Part of a small language model's weights: width 320, 5831 steps.
MLP neurons of a small language model. Each row is named by its layer, matrix (down: output weights) and neuron, and shows model dimensions 48-175. Each number is 128 + 32 x the weight over its row's rms, rounded and kept within 0 to 255. Numbers have three digits each.
Before each neuron's rows, "fires before" lists the tokens most often just after its 100 highest values on Wikipedia text that the model never trained on. A number after a token or word is its count.

fires before: " |" 100
L6.down469:130159143134118132095083168127141110100131134122180100102095112088097109071132146109092084116157134100097100167162073157107114123188152131096196206143112166106128143131093081095192166145088116170099118084155102154121174150169128086100119121126163139104098130097126153185146146156103072179089214076101173145106106127101157160102129120067114115083140095120129196180147096103091121133123

fires before: " |" 84
L18.down1135:115131174139114118120110111082156134121128130149086112140149140065134105126078147143157109093131177137132157134143147172033135108106135095153109099110130129080079183136171129134143102113152123080112157166077130171104112145139167111072116142145135114129148172153128093170097076103134064175167099141100134116077122170093181103083140114190148129141100176103147142072125124094122108132133

fires before: "\n" 100
L6.down155:129109071170154155146159152060131119114164170099116105163115146154093157113138141126100090129125110150159140109118132113136113150151171113137084218051124148140117120160154133137216118096122132124151162134155091157101121095084090135135112157233103089125099143206102194148113095156137090159141154088134179058152155103118144105146164138132157108106097113126105142098157083112096121118098

fires before: "|" 38, "-" 23, " |" 11, "\n" 7
L17.down230:148164142095114142086113124117080135224155086145083111114197125098175118099175138100157102135178112107110101162164162086186128170157181105142128195111157143202134146099092123118141202133105066118116150119075094147117121089122100162086106112158121159164164155125119121065190043165108086076129151144198122150180100130143131118063117156162164104136108123178143127174159084115134117142142

fires before: "\n" 44, " " 14, " |" 10
L6.down1015:088121124148076083114156145107077160062188101059106130144127108141115183117174157186100194133100115124100106122117099159146114097133121161141088116096152127162117149186163084057173111135094123151111070141148093166118124102042122152109183202159133114082179142075169158116150150108095143197124143104133099119186126162130123154107110090090157095079123092150142162109138165177110100142105

fires before: "|" 66, "\n" 12, "-" 8
L2.down18:099135170128090125153118115166170123159073152095216075101076105138134133112136167161114091149099128156111107181135140112115087069101128180100075127155175120109067200122103152109097072150130139149142141123196148098159080203110115177180107105129162178168164100123145137089155131109167112145096137170086102159122097121156132111153118161158149109142165165145140186101128156183186075098094

fires before: " |" 66, " 0" 10, "000" 4
L6.down1235:130070118150141102159141140115115187153108165084137102151121086107084117182113130111105060123159059117130140068116147149090110105129115119053130156099154170131128081090122194159110114201158133225136091157143188143109132101091135140119098137162083150148083102100143142121141107165177053152130138180073098174113115136178143139113156095157196125129121127164122122179134116143091178178108

fires before: " |" 99
L17.down1329:070169112122094080102152158176135148148123125093125132074123067107107131089097115138175136122165152148123118095154092091096151169141124115138091136057088161111103139140117113130105128104147121132172091088120068102113126086134139138129098155078133147085088140113162165133132043092117100124090131098090130116144137093116173168084162102124155108147128152147151152157088119136087177114144

fires before: " |" 77
L2.down1150:125189143101150135083098141144148135110091119090164114087112156122129117220098158153109094147129101103146138174137125153155064059165187122110133116055150076158077189148093150161112144101134172133174145091100101181130163136132108103204097147116100127133124098093084142109135174118165144133135162080189176144134107106144097133096127139100106140067094165151178149146153121129174119114084

fires before: " |" 64
L18.down376:100122090164141105062082146139172138164092177155154078115138112097079089124124146081134128116158138136122179142142162086036097089092087139131132105111055150182153151131108142141159098176130164116082130147118135171137098139131141105130124104199150151127099142193168144136137119138079105171112118146134144196101136138182128135081165117139190148105150122182141068115150066089091117157140

fires before: "\n" 41, " |" 28, " is" 8, "\n " 7, " was" 5
L6.down576:089184133153123117143123148047100124137073127114102164096095121166099149118177158121127121156150167125127120151149112067099114167091102119101151130099081108108117094072159106076134158161102126097187103069135167139146135196149152114140078134088173130087182166025135153152130121123128153138153117166128132108116158046157118105155120115117160109109075107118186151103081182126078094116180

fires before: " of" 61, " and" 6, " |" 4
L17.down1260:147115105136130104147138086149134092171163132080117121146137160135138114080163097146169177119174132129099088184130109103119137109182132081139099192100074157127163154112086062121135108171161187130166131086143151146097146096091080166149117127104116121154117166116102079137044097103150134158140106137096110102179093069037156102155161105196184127162130168149153116154122161170141146140075

fires before: " " 69, " Episode:" 6, " Television" 5
L18.down858:133099113136146148097119121113125149174096156123147131085111142110133134072124068070145180144159116126179159184146096157176164253064122171095122162126115056118103146148097201127104179104106169163140113139162186081069099053159160115091105127089116123126087109133137143085124103123161135095136100147130154151078110043162176146135117081144075171113112108101181112139140104104064145123122

fires before: " 2" 22, " 1" 21, " " 20, " |" 13, " 3" 5
L17.down904:125124092153089141209164151117149159079173156130157096159173070084149131103129118126123153148116136091201123148128083122142100171129142154139140126162109088096148079122110100178151103149176094071163087119228147132136099146140189135168114158115137117106125117085099126123157051164161141126130133173148084164083091124134143093113070078118105129155119174143152065150115072123067124123162

fires before: "\n" 69, " 20" 9, " 28" 4
L18.down1089:141147165100175079112127146155122172154187116137136114144190128152101072139178184142123129115102084127105109129061170104149093142064123098153132150090134147122087107150107133073157137157125111177105083223157100151153154146110206136108158081138114157111093117091129118128152085165108081122137133124166098160145148150155145152138134128076100101128178040149054144169083139160136127113131

fires before: "\n" 47, " |" 39, " and" 4
L2.down1567:160102126087119071122120103067148152141110099149147150107096074091153146124103146176102127078139116122099196122155126154149130127108188170134137146096139128149137173104175116107076121135136121078104135069134145156107104159202153098129109145116085090136131193120141142110108135086127127171132106123107112103134127081093111116120149162154119145165074120111147086139119181090125144072171

fires before: "\n" 34, "-" 33, "2" 5, "|" 5
L6.down93:172166170160087120069127139132170161129081104114101114157156141184115096126141165149147119091161092047138092074211130122134131137120124073096109213069130124170129157141173141128141141116104154122090090170154124054105154177106128168152075103153186161214138095144174143159136141151131128153078132148191130182074072137145127117182140110118145105151137092114177104139177100124117112171117

fires before: " |" 45, "\n" 15, " kg" 11
L17.down1103:064108061107101113137152147153169121121113155150142147118161097138107081080160151116105103125101126097161139106184128138138152109115139147130077184117175124117144068118106084159174152160186139099042074150087157145069090081108100134178096119139090047111126160117143147154137120083092114159112160144148124141103140124184144084168126098079185109139109102070139192055124103118128103125105

fires before: " |" 42, "\n" 30, "|" 15
L17.down585:141110149171125086122124111068082142141139117137127159171091200062087118085096145183119178169112073140133143139175117131104111106120067132144107136156153124132123112119084118186182103176126120119150138082150080170081089151130148161134129187181186151148135176131106076136159071153117138125123113143107120146111149126133113073142105119132133078145066118121139166129114154127158103146150

fires before: " |" 49, "\n" 9, " " 6, ")}" 4, ";" 4
L17.down1515:177189094126163134131128109127129145125127110116121227144144147108122139065110123170108135135139113162163169103116120168101151113092070096074182129115144072108122190176141151161180155112126097096075127117125106114084124070119130160143092140140120114114158131100108183144061126124137129097100153180220104124079158152134090088084136130100170121137174106129181104097155114112103156100180

fires before: " in" 23, " for" 14, " with" 7, " as" 6
L17.down787:120118109081124124138122071134119140113160078130159116168176090120117146091105072093141174075083138164093084110113092133157123137177131118133156142161111141172176129127158150128169172109166118111080118152149167097130200158105155168121109178144142111113095156116114137107152079124117128112114134135126122165172105033129128154122113137151189149161119098081119045158094108092169135097072

fires before: " |" 73, " " 8, " —" 5
L17.down1293:090117052076152136140087130113107120104128131187138104104124160090159160173079160151116138138065198144168086147132132162118142209127172143144137154137113080117132082076131088151112165183132162128126106133108088169083155139124064176149139110061143113117114119167160157207162034132148163123106166173109052112093178086176130069134148130134139165125095129133133150140124119128147100083114

fires before: " |" 61, " —;" 4
L18.down606:121147095123089048148148154164194150188139132164088121129169150137110070131120140179114121125140151125121109141155140110062187144114130138173130159148080158159159131114094132209148165156163082126095142152139168125113094144124112095166140110139124148098144146123204099131109167121065156117154119186177168114125137120159094153117167151142164109092111186088160127127154154148061147180147

fires before: " |" 76, ";" 5
L17.down550:124088066106086156104128097120067085156139150161085213136099173139181115123173175134210191142085140172163164136097068146125152139112110198076098140129111112132089083129098102143165129179172117117155137081129100138096075147135164202115181124121135125122054142153126173155113143117141089076082136168127215127165151110139097079074139125077169153100078183183165143160089101187136148112185

fires before: "-" 56, "\n" 22, "(" 7
L18.down824:123190151110141091104123143149139128126151091128109174119125167113102140120100125137117170103133120158103133130109139147126092194104152102134157188124137123146080183158088149086076151112145099123097134161164059119180167163125100087163116140149174073145136099139124171119111084146109145148158123161137084091122184173104172134096187116193126090157058162162073099152160136208100146142109

fires before: " |" 53, "a," 4
L18.down299:101135138156120120123142115094094091155149135164138129113167177130117090164072142143139112108139042102109108158167137034160126118118141176114082111118085125149142155168124124110106156098079111096115091124148093096126070141114156153133160060165143182087135122146101138126072131101021115087033099158074077140104138107201120094117117112168104130118108133089157157101164128081176149152122

fires before: " |" 70
L6.down1455:108170106110098075099122156060136173123128141114101084089176051144142153162117176174148111145120121141182169148106113137094056167099169084142146097115095125089133110168159186161191138142123126117122147096120135167111128186151109129068156142132107149114165148122139091121162117140099093112105174093147159118141135101143137127102142118103158046152124195134102158103104155187171074130103

fires before: " |" 52
L6.down1281:091170108112084130093077111128074128169128155129114093147101132124124123080152071090103077105176126168175098130133169147088116135101129156107119072112092095151121119131161128167109040174146154106109121116137150122119152108094077110085110134207198150095139076178115071108043185148111129159143085088132130143102116147150144120079148139095150125176130142138138135150124082044157122133072

fires before: " as" 54
L6.down1020:171092154117137105145087195158105184160129071090108162076127145131097134106177093168091147075112132107132076118085167094176124112122110088109123118137128158143121188109139161077120075114139155106173132104142160129165151127192136105175189188118143131131104156139147136147099076095126128143123161126181114091111128135130076126097149172130178108092145134149086150071122076134129147186218

fires before: " |" 51
L17.down361:135118116156111136107150134111171071121104135099141101097119135136134086106179109154125087170130138161123125143038188156179140124155114102125112046063141089153123130135097134100085140136130124095178177120127133155126100161139159125126145128133178072152126092164121176157156085136112136152108174158187158168088101115162079163104143052087072120140152070155171095122097112170137109149142

fires before: " |" 55
L6.down1115:177098142126120077108132127143158075161088105091160096138093131124105154159120133167077148137160123092134098166148112089018109177111113186128157161154165165098044122136152124124118141130166114102177087123121113106112130119153161146158103121144101145167088203160148123129137053136155100093130171131096167123113165133150065082189153119098036150114172150127099181087120149101168166139158

fires before: " |" 47, "\n" 6, " Reg" 4
L18.down304:151173109091078105132133122149077144188178104157155154138176149103128135130150133159120083128173137114106104160119132098105135110116154102140124183089121113152127090126143088111154087203128138073151182116136114138113084108104135169147109110132205149123118124130102118099089063135140103122133193198190127076188097115074111155129198135083181155073073176119089137182156106157123078157139

fires before: " 1" 34, " 0" 22, " –" 9, " 2" 5, " 3" 4, " 7" 4
L18.down793:125109171115137150149125163134089153100092088098135116133156131157110193123128170103134094136092115088173118174127152167202158160145085132159173134130166147161190118151134099148112102169112167112058131139146119153153133104113203187088118165114094164145170081105121131128109074132117114121166120087136134144122143165155137172158142068153114153121120145129176174129141149128145101134152

fires before: "\n" 45, "L" 6
L6.down36:161104114230169097091173119108191099090158161093154124136146133114144107092080170120120127103149141078211152094133137129167163150123110100120120116103145163120082155126148111096173113110132122052123135166176132153133079154071106186114096156156063075080072141116111205139105118129147113124145088130149129083121093151069132119143106145051126130141099127061127114101151126136136084122180

fires before: "\n" 99
L18.down1117:191113097091149142116132159063099160167126141150083140142143154035107199169146160162080147134158166157118097203114121126136131076171121126130134153103133120142163114083089119120089130154088162143125102158118102094097093157070146106107101109145152126126117142140142129159134115200082188151101145185198124135144196097091115085094143135108131122146115157148137120199154136152129118124103

fires before: "\n" 57, " " 11, " %" 5
L6.down1210:120165140112147146086185175191162138209148139115048134162128126134156133083109113113132165082182158121137106180120117124180118117118118105183143203121129118142084128155118142115144149136127130129127124069040124146122103121142127134105247107151093147136080138147097181187167094174164099162136175115199085095166171133088133135135162132122161088137122093127119154159184149170159125081108

fires before: "|" 100
L18.down374:133087078100151157151132126182104119156071109168138138085142127064176112108148117173152079183086089153169155099126129098148109172071141090201144157134165144170117076130203140173160136135093159106132169122118165103145161076085110117057151134186138134142125142152114154121144097205138084151148147161138185095176156094104210092074103106116162090142143102100160101159124130130131107153120

fires before: " the" 40, " a" 8, " his" 6
L6.down535:123085154150083078119162177154171155129113113117134213167161129110101082163160160113109164096131202107110124109099165174186123143117192097076121107131103205145199154135120064085143149136114121136154193174084158113108137112101138129143106100131117091129122182148076112089145125122137181196145089124084107169151120155155174083118178087150181114150151120126188169089117155115136103136167

fires before: " |" 85, "\n" 11
L2.down914:143130152109142141160127114089174150117143070085117123101142161136141098137120162134127149080119177117111145104109146150167098123094128135121201109112123106172110146053151156123121169175144069104100133133215109084078122104095117141094108116105116118101128163125169178140154124148129134190162126152139093168064095099152148109148116192122147129139104176089101128159111131114109157141199

fires before: " |" 52
L2.down1323:128136081148107107125136054123119094132161122141119090134170154151128134147190129180077148145080092091117204082160132117068153063127155133177105095177141111191091193086076109130161133159108130157158112127141096130117146169087159109167099123066191128188143190126147084177132076121119099113152135102106091143080138134134160173174161152108110109085108120137124112057083124082154149151171

fires before: " |" 47, " –" 9, "\n" 7, ";" 4
L17.down10:153137067118104125084049096111038078116082160183119150111126099141158126154116142093128163128074186158097148197151107116079196151075132097167170146120145141157137076154066105186159139149127138190100142128121172170132096124114153104170109165154139176138142108149121162158116156125157124174092163084091140116138119118092124107152148126101135167133125103068146166147124090139151158047119

fires before: " |" 48, "\n" 17, ",000" 5
L17.down621:086148114137110133123170105092129098117155194131101135125141165065132185110137096155129086132119132147094124152125122097223123084101165171143127104136138159116176105085152094110186150138165172119143116108133146122114089169127132105091130109131068125103183106153067091115087170152116144084103101166106109164091122101181066065111114093103122140148166123170137079139118123131080147187096

fires before: " |" 43, "iko" 6, "ich" 5
L17.down395:109143129115105085117123104141070149126125094128148132148141174086151146128156220133089156121116151153149134108153075111117115119154109141087063154115216145137163119060167170096172169068101137129177162143047170070139149197131097154145106180093153115114208121137110169104102056106163119183124185085130076129142153075115171089092145145166117186107124096080116134155142138120170105081144

fires before: "\n" 100
L17.down1330:177186118182165129121138117132141104117164143154098094146098159138116122179174096182195137075163045140126167096099120165090084192074054144101093158105120180141122110104150125111179154141131058087105046190119082068137133136078148114103119109156162135094067138076123133118087143117201150148114134171154173111107125128131128132068128127157103111152154126164129156121101108178125100109152

fires before: "\n" 65, " |" 19, " is" 7
L6.down1070:098180168115110111114123113044149108106139074133140138132116155109136132118161108173125113107115148185110108170143109110109131167133138137109092100131109145110074131038142096103101152094118100093115094123136133101093094128165160145199069122141168091153092133076116126184113166087111146179144149174153106080066058090126134109121129131107137134105155109125172170149114161103039135072132

fires before: "\n" 78, " and" 4
L6.down405:187147149180102074075123138104101182107096184169088100086125140117121091084139157081100132114141118075084085159158141166108094139105126132152163165139134146137015124105135095099095170177102127176147081134153099113074094073086143110108141146134079119102157097181098150139141154148090156141080098053172108110097089159109112087110139142157126125140120139126140182154126157147121166162115

fires before: "\n" 93
L6.down790:132133041161121123100143109111135096138091096120121212145113132124164166148162057152165132152106094084124155116144114089089106168102141108194121163088140135162184102168160158146138059091140122100208146168100106102171128141217106072097157154133076117112107154078139132100151039123112116104135143176119132110131125078084097122165121136041151085166147093128153074168180151159120147169157

fires before: " 0" 37, " 1" 20, " 3" 7, "\n" 5, " 0.00%" 4
L18.down247:115136100117127160143157104105096063174148030072143075102126064097168112146065102083125075102162132117132161131164128142089136247180130108091202165165114136140193112189141201145102099154127117139101122082128129144126190090100117152105146153141086132149089115072089145118130148164122179162178091059156082121170129153173113126106116121140130151170145116125131111126119121110173119165138

fires before: "\n" 37, " The" 11, " He" 5
L2.down559:168146140072148095145177159092153066142147138128110136087160101124121115193146167174119150136158148146133139118122121132119105133135137166079146129112139134140110103198110128091121128107127118151121147115176101138143119203121158186124108175143076154094127134146137143085143121163079162151147068116130150078130139137154097066137111154132155070102096132122161131123112181113099130139196

fires before: " |" 51, "\n" 24, " He" 7
L17.down172:119134147155145071084121144095141096080175131124155178182112149136148116176139123159097105159096102137098097191118154122158111111113180115130153066167099160119101121104114151137127166071115146080086074167171150149131136153095166131112074143128096152163128146120093094152108139061120146160073117099083141149081179135163151140126128073124143125162099116087168149169091111099092144147134

fires before: " |" 43, " kg" 12, "\n" 4
L2.down1455:135128163101116105104132151122110156135078172115153101135097136135108130076157174118131120103114127139082071126147081120112110117135101144189108107088130058178030119165134089086094155132128131148139069148152109131146125172090145148207148167075119111110105139091104099125154111087161057129143144086119148119147074071155103097112121088093118124090107060116155159163153102099138090128073

fires before: " |" 52, "ung" 6
L18.down1576:076190108097089149110164102132178127145089160130116156121150201093163095112064178133086073154107118113087134087138141139117144133085100157127112125072130053122095189113112119135136105140159181157141139176126109128158151032118127090086141113118130166204166185112127143141130067161061119161146107101144121118140096178112178110146093179105128081130111123188159109114218131124107119111114

fires before: " the" 60, " his" 5, " them" 4, " these" 4
L6.down1026:109143175132132098145092182154128127106133118117161117156137153120122124119111151187147151123111154122118126092155103111125118128113175067116107152134111170134074119136153092182128058151187115111150167127146102117086110134090121069132094115148142110108147125125122109143179125150055082202159062121027065113145122142164155142151120174109115122142108145175130155191111132199177135145084

fires before: " |" 57
L2.down1355:134130164130151125109133091119116177119159084153101107138123127071111079167045129129151097197103165118149111119144130154102099159069158090131080152126122139150096110130146146098110093101124097140083111133119084129091133079072154139139112145156098186136166161075153133069123140109105100140137098143141188130193139127091125171143122121144105103096187115109149168124214132103095137202153

fires before: " |" 44, "\n" 8, "-C" 6
L6.down800:140115171100148082138077113089139168072140083130128156106090121074179145116092175151106116163123106145120123163135190088098115172165123123138161194143143128088189142157107059100122144088134105097090167098134110162162123201093138174123085165141145127070135143133140099134132168124132129154081165091146084118098119107125081119068113076119110072081120085141114133162048217085126145137126

fires before: " |" 63, " 1R" 14, " A" 6, " Q" 4
L17.down1015:142208143173141147135085110122060129141138173136105099147079086097162149096117143153161139155137147177165114095141095113161090170147101108123130154104163144136088125099151090131144115099088100167139105105104129115089087103116126161118159111108147150098102167129182145101065137163175185144143108121124082141192073132147161126125078145157115098120126141110124088141118126073070114117071

fires before: " |" 89, "\n" 6
L6.down1168:115105171133120121106090115138125146122134095110110150182192145106165087173127178167077153142166142156067112114139095142142110161169142109077113137156122112165045134060156157119155129097073101116141133110152134077156092081143142158117082178129081164173174152172147117200086121116134165189139170141149092103045133163146093139120117126117156081122118086133147140153082188106089093054155

fires before: "\n" 29, " He" 20, " Suzuki" 11, " Hill" 5
L18.down567:127120146110164111140102106103155119170128111131132114198098146114149147131138073158153126115116135133124172184136099150155145112031160129104116081213087154096091164158098125103162124130101119116113097128132130147165112133129087137092047078126068190128109122109128138180073130103119125131071097158089166162131127111165142173170145102118150101219110142108102118148109163083152151140109

fires before: " |" 63, " advance" 4, "3" 4
L18.down864:151165136102067113111148151145109150146154128166105153138149140199124158173085125110110117058165119132185141072103154099113163174094085078146151160147138096162146149174148113090142149144112136087108123106109128124117138137187098096102104099162152158119167100161150089191146101112111046106198093071170083112079111175142169106121132153180160115122089172120088134128125100168156150093115

fires before: " 0" 21, " 0;" 14, " 1;" 10, " 1" 9, " 0.0" 8, " 2;" 5
L18.down833:134134148137138098122103055103097082089105168082136183158135188096174092122096162147080113095149114111140197092157135199110095190105133082110093162147143135137101068105143153108103139110115082128103099161090118149091103097145173131163165173148159134110069171112121119114152085137135121102115102113156083124051092171156091106091181164080118182110140100033099116162101114145124053133132

fires before: " on" 32, " in" 16, "." 7, " and" 6, " as" 5
L17.down835:150109119099157087139109159144182104080194140108138094113142087151132115158173038175079075099138124132094081146116150104135089120084175090118111151168152106121148161099184085117214158141092164164129179133158200137131186166091138174139160114155073142114145130093072104144129065116072133091142157166126075127127197079162138109108144118100159129151103103158156120193126145164111131170095

fires before: " |" 63, " in" 4
L18.down1009:124116102174138157134151109085156112090122149140135082110116143085147123184137056172126076208191169120246124084185094151148136138101130131141098135095124112138056101112153174123179113112182096113160103157121174109092147133124151184112149114103117148109103093129167179110144108120180150143110166170109096169143164113111101149076153182073134087106165168138077152119182121092113158146137

fires before: " |" 39, "m" 6, ";" 4, "%" 4, "\n" 4
L17.down892:128143101101187168128142109131117165141133128111107151127094139125165072105183104133103162152103168183179117130178084142076123127161119205107130097128126129082116132214225084144150161086065130083105130140069139087172174150135158141150078137090067183131175138077092139135180123114134087187157127150126143141210147125046111066084137113150122150091131163146179180061110110115123094115099

fires before: " |" 51, "\n" 5
L6.down383:086202163104110097146156134170125137184135142170120108116083106160164087097164171141159152131101137114097094161156124102160158116092152172131148093136159128189149132163156118100137082082174153146135135160105170140181134133131144160190108095176182114182102110180137141101179114117153119124174117139135121142132089182163182135052112066117104143171088116116134084044122139126166099104171

fires before: "\n" 30, " The" 8, " He" 7, " In" 5, " |" 4
L6.down1:081109158151168112135117154123155119183108116078167159095123105134119098134171110108129086133185193167170141165161121141130087116120113171128165135106190136131145126098080155148086139114090132126151089080120114165097114186086120090089156097155136105165131076165078173137144135170103158184067173114158137140131138144113117122175075125118123136090117113179149107137150112101081140110118

fires before: "\n" 99
L18.down1217:141123124141141131046146149163112104111097119108160121071109132120080114129137118050093189143113083143119093141111129112054123191104133132109163095086110133079064172183151122090110121139134086085143158155100117091171130151110074101135166107120149094090149132141149123164137058141143131156134116137140145157166138133181117137103113149152112122134096063067123120176102157189118150138124

fires before: " |" 65, ";" 10, "\n" 6
L6.down266:094120146133183088150125131121087139131112116100101137101162138150146158147075151186079126101157147177122106100080153159112131106061201141122084153109150124147148042131120161077176176133122103165170120148165130077130192124098162134094142066188160102145176108152101118115100103164095115137107240104113149077127136148130131095129155182090144116138086116124161136114183133125144136108126

fires before: " |" 34, " place" 9, " in" 7, "\n" 6, " and" 4, " on" 4
L17.down1179:108169140113145089168113136110133053164153178148095141170109145171109122102216118161103135095119172111133145147100132146168158133048117097078146102116146105115119103142135159130231125171121086196057134143132143158084138144121109155146092105098099133092124148139132096174061103136168121052143117130082117195090121151164112127104184118091159205145159111143190150103137111126126149115185

fires before: " |" 88
L6.down1484:155124090082134111157120095162106095117110120119148116128107130115068164057149140104147121149088150130127099125180168110071129119147094151086141202167102154104098121108130120098128132132140080122183132119156067107152175097163081129129155124118144165158138182144155141178135125128101110196101175133127101107151103086113117158067135074097100142108128140114136131166073108119088118187142

fires before: " |" 51, "\n" 11, ")" 4
L17.down239:119132108110089137138095100172107132154150139101183195157107170109088153149111148187131175120130173154135114117111209125147131123049131141088130125094100161150080087100197166122144099130172129132133154111095169107136159123096133092126108136083152137157116123120189155174108119070166149082117142063114113106114146106083159074109214151134181152105065128062101142124165184098104103139116

fires before: " 0" 33, " 1" 30, " 2" 12
L18.down614:157094162128137104105119098068124167078097155159113182122150108133164166116184135116112119179129078146166157090108124118115103173141136138118094170141213116139123116139135125089071125128133102138118122134175144102127141117122065124104143111125189151121125118071074075071033122130109128108135107099135113119086150133107140112099108094108182108144086122077069158146174159085158123170120

fires before: "\n" 36, "|" 21, "M" 6, "-" 6, "L" 4
L6.down182:121153131147116140075138156143144192112139092192148146136132124142149140148205096143128113163139094131101202204140174142175142102145119107151106170057139137122129048122107102122096115128095155136129128170174080113106194168079127112188138130140113098108071157152191101118115101098096142134184134098176154164119079102080127101153121185107174095175133076139140132123149157155122107122081

fires before: "-" 50, "|" 22, " -" 15, "\n" 5, " |" 4
L17.down481:160084115157130100144128183142118123219107025154111141084109169134163186173125097141090123138134108127159139161167171106100177202137181142161130157153116100122119107139112166116067116136147108144183122151103126138127109162078142157131104054110146135093126101116134138112171121135070143099091171176192127147160172152112121136131140155077143144136066132117144118153139139140212166132135

fires before: " |" 61
L17.down1301:091137078121117117180132212126161105118127121144133067130103136074117114094175177102122155105090071143108135127132105075143148102164147119063078071178122120147093135097112177149141203059141121094083141133054172095103139077103086131097114118117066107145142174150053139127082116123154059128119152145143100174113159150175174174129126138152191150126161185067158125121109164082096154137111

fires before: "\n" 59, "-" 22, "|" 8
L17.down1054:140059111197128096153114049157118148153163082156084122127169164098214123136107114109187102110151081133116180117106116135149058150119147133096152143068100162133176104172132118127175148142183094121132098127094132084109171101115082134129109172145124111144133168159147154216177156129194197145127138165182102161135119100098136118069158138102141063092105059106125093112127168150120128108107

fires before: " |" 66, "\n" 5, " of" 4, " in" 4
L6.down1289:105129132144142064179139112100110129169116126112175129156132144093104084060126103145134151103165108128064111095085190136110132104105104170108142208139061155154165135108134157160175127212106181137106097147107107116161135192124106152132129173126091116111127171143104137134098092084190080105110096138134196170180114198092125145134115080148104107153113171135173154133136073173151113162135

fires before: "\n" 29, " |" 28
L6.down556:056170159152107096124105113144108109104146113143157138124150130079124100166164136160127185132115117137151096173145134085089101137137087127140099086133103131156068144128177094140171121125086110121089132102158171093091184127188134142097097103168160122151151123115134122173108121177136149160142134125115143099082077151153122100125146130125111057158185031080195152169125114100119135081118

fires before: "-" 79, "\n" 9, "|" 6, "(" 5
L17.down1375:158126146111109176139123113182062133231126077126127157065099183173110153128178140111124053101128173141202139091123144117163102175157173130141120142110144109102076152142126114149079118054137092090177138118102127080113196133121109100148118123151088066131103119147163182164177107141105131135141135166217114123141097076079134100082169133150121164139125114109137053155098192163080124170100

fires before: "\n" 51
L2.down156:180071159194134151143112133069186109174101118112100122162128143182098113156123172092174143144166145077101134124101118112153079148096162067114131059082146079106178121079112143145167118128125094112129111204122088126169135110100129172133163100070111132115100127144094214158121077130094173155140105101144164099114117094156123112075126118106149117124140121096120123116114115132105119114168

fires before: "\n" 66, " " 5
L6.down630:119166120111078145089117199112107114159087077110087153136159160163101138145172183131106106140099068135086149115138060064060106193070136140172151148109067174115142147174138137106129089141128180130145066154189102137110084174156089125138134110093110123126141127096118228163146108150106115084105104152112187157131149148083160118159144126115115149108130091119142152065208140185107117164197